python train.py --d_model=320 --d_mlp=2560 --vocab_size=19692 --rope_base=10000.0 --attn_scale=0.125 --parallel_block=false --init_std_o=0.0025 --optimizer="adam_atan2" --weight_decay=0.61 --decay_fraction=0.593 --train_tokens=587000000
MLP neurons of a small language model. Each row is named by its layer, matrix (up: input weights) and neuron, and shows model dimensions 144-239. Each number is 128 + 24 x the weight over its row's rms, rounded and kept within 0 to 255.
After each neuron's rows, "fires on" lists the tokens most often at its 100 highest values on Wikipedia text that the model never trained on. A number after a token or word is its count.

L19.up2327 [122 117 135 116 132 120 125  84 110 135 113 132 173 149 115 107 151 116 133 134 132 100 149 180 122 139 129 130 106 121 113 151 142 124 112  66 136  98 118 122 106 120 159 174 134 122 126 159 142 157 174 217 130 126 129 124 131 142  99 141 200 127 130 104 122 129 152 136 134 125 151 126 129 122 122 118 116 108 111 111 132 147 135 149 140  74 149 130 107 155 112 135 138 125 189 123]
fires on: " |" 100

L19.up1024 [112 136  87 169 159 155 133  89  92  69 115 121 129 127 152 139 111 108 119  85 130 149 134 135 120  93 130 131  84 140 137 117 153  84 144 113 141 137 143  88 104 149 156 147 148 119 113  97 123 134  93 134 137 149 113 137 120 120 155 105 134 149 132  97 121 121 145 176 123 159 128 126 119 119 140 101 118 114  98 101 127 158 105 140 131 119  96 128 110 122 112 117 132 137 163 112]
fires on: "," 40, "\"," 7, " –" 4, "s," 4

L19.up313 [122 109 144 115 163 172 137 138 125 104 143 108 146 168  96 127 141 128 146 138  79 124 130 126 114  69 121 162 122 124 150 151  98  98 121 101 118 166 118  83 125 129 134 134 127  98  99 133 158 140 119 134 124 136 140 125  95 110 132  51 185 170  99 155 131  85 117 148 127 132 102 133 117 118 159 151 137  90 118 135 122 108 116 133 155  95 140 126 155 155 138 118 135  74 105 163]
fires on: "." 96

L19.up69 [ 49 120 112 173 134 138 158 158 164 123 125 116 133 102 119 117 180 142  77 155 181 110 119 119 136  83 173  81 132  95 127  85 111 113 128 134 134 145 104  95 105 151 158 144 128 128 118 110 169 156 138 136 160 119 105  99 122 144  91 132 133  96 140 104 139 106 117 142 110 146  93 144 131 158 120 115 140 102 108 131 132  82 126 129 155 129 107 120 138 146 143  99 120 111 131 142]
fires on: " " 40, "ing " 9, "ed " 7, " of " 6, "aged " 6

L19.up2206 [122 153 115 129 113 160 177 135 144 175 135 143 142 162  85  92 108 111  80 124 149 136 144 146 143 106 146 124 103 119 114  95 151  59 132 111 115 139  92 117 107 110 126 155 146 132 116 105 138 112 173 142 127 185 127 129 104 103 114 121 136 107 151 173 135 136 143  98 144 165 127 153 135 127 102 111 126 150 104  80  94 151 116 100 114  98 131 120 105 101 127 173 134  96 100 128]
fires on: " home" 16, " state" 11, " port" 8, " se" 7, " all" 6, " State" 5

L19.up909 [128  90 152 120 136 125 112 111 137 108 148 136 175 141  87 132 122 154  87 112 141 127 114 144 189 115 130 122 117 136 155 120 109 147 147 140 142  72 128 110 142 126 179 126 137 133 114 129 111 144 153 171 126 158 132 137 125 114 115 125 135 104 187  99 102 125 100 124  98 121 138 124 110 104 139 102 145 103 121 138 156 147 145 189  96 165 134 121 181 141 122 137 122 150 132 140]
fires on: " F" 85

L19.up54 [120 115 148 156 141 113 127 123 156 126 122 133 118 136  96 103 121 125 100 136 162 157 125 145 144 112 170 126 152 110 153 130 110 136 142 168 121 169 108 139 118 120  88 115 150 162 113 140  82 138 215 165 129 178  88 127  98 114 108 115 131  91 128 110  91 139 192 139 138 160 140 143 148 152 122 141 134 117 131  96  76 185 100 126 132 102 133 134 134 170  97 105 162 118 158 159]
fires on: " all" 33, " e" 9, " se" 7, " Se" 6, " All" 5, "ll" 4

L19.up2442 [101 110 112 151 122 145 143 134 146 154 113 141 124 129 111 100 100 132 152 172 146 128 141 138 162 120 120 149 102 110 160 149 113 114 137 116 156 120  55 144  83 134 135 142 161 138 112  82 114 116 125 163 151 115 122 114 166 128 100 147 144 146 141 133 150 123 133 140  83  97 156  92 119 122 144 117 154 133 106 122 158 133 112 141  90 131 146 117 182 103 118 142 124 130 121 132]
fires on: " F" 29, "- F" 12, " | F" 10, " the f" 8, ", F" 6

L19.up1216 [116 151 137 153 135 154 153 117 118 119 143 105 151 162 102 122 141 121  96 137 159 143  85 127 177 128 109  78 116 124 135 160 143  61 132 126 106 116 122  74 107 118 114 133 141 162 104 119 140 134 137 164 122 146  92 123  99 104 120  50 174  64 127 112 114  89 164 143 126 129 103 143  72  99 145 160 161 100 154 138 166 120 154 131 140 114 166 151 118 129 106 154 166 123 121 145]
fires on: "\n" 26, "|---|---|---|" 13, " |" 8, " % |" 5, "|" 4

L19.up2339 [100  94 109 162 196 136 143 130 147 102  87 130 142 134 121 109 136  93 134  96 126 152 111 118 140 126 137 141 103  98 139 163  99  76 147 138 141 143 104 115 148 138 125 103 119 126  99 142 138 164 127 125 170 141 101 123  72 141 109 110 145 103 116 108 106 134 142 143 144  97 135 110 100 167 115 115 147 101 157 146 131 139 176 151 155 125  88 120 127 142  87 150 128 126  84 101]
fires on: " as" 20, " so" 15, " very" 13, " too" 10, " how" 6, " r" 6

L19.up1916 [107 135 115 153 121 129 128 136 121 150 143 137 152 143 112 114 102 124 142 144 145 102 140 130 119 127 118 108 140 110 136 126 114 101  88 115 127 180 111  70  97 122 107 140 154 106 120 135 160 142 163 124 123 134 146 148 134 148  65 117 163 147 114 137 160 137 168 152 120 140 112 140  89 144 108 144 140 106 112 137 114 137 111 128 144 142 119 104 126 145 109 160 164 105 146 137]
fires on: "." 33, " J." 7, " ." 6, " G." 5, " W." 4, " U." 4

L19.up1218 [140 147 142 145 124 189 152 134 137 105 128 140  96 155 122 118 110 200 142 116 143 141 124 138 148 114 103 132 132 131 141  91 159  87  98 112 143 132 121  97 117 211 119 139 148 147 102 107 118 116 153 129 126 128 142 145 138 144 116 128 163 113 147  65 152 122 171 175 107 176 104 164 109 133 137  66 159 141 126 135  96 131 121 169 149 110 144 119 172 174 109 159 117 117 117 126]
fires on: "; M" 16, "; D" 14, "; C" 12, "; P" 10, "; A" 8, "; R" 8

L19.up2388 [108 130 119 150 106 145 135  97 144 156 132 126 147 145  85 136 162 139 130 111 105 139 143 125 147 111 105 136 131 153 131  78 166 108 149 125 170 150 129  95 122 145 126 127 143 178 116 139 115 126 145 151 116 108 144 151 127 136 146 101 191 123 113 110  85  90 144 133 121 130 161 119 102 135  88 145 128 116 113 148 130 131 106 151 148 102 144 104 139 119  99 127 151 143 118 133]
fires on: " to" 16, "\n\n" 15, " c" 7, " s" 7, " F" 6, " To" 4

L19.up355 [ 63  67  97 128 166 109 112 102 125 123 126 127 159 176 124 131 162  92 115 139 125 122 131 121 128 114 127 136 109 151 132 111 147 124 115  84 140 132 105 119 168 122 151 111 135 104 125 140 155 134  95 139 138 108 106 137  97 137 116 142 160 121 118 105 136 120 139  97 163 139 108 138  89 148 132 147 128 122 118 109 136 125 114 116 130 154 129 135 132 122  93 164 120  92 131 121]
fires on: "\n\n" 17, " he" 9, " that he" 8, "p" 6, "ec" 5, " (P" 5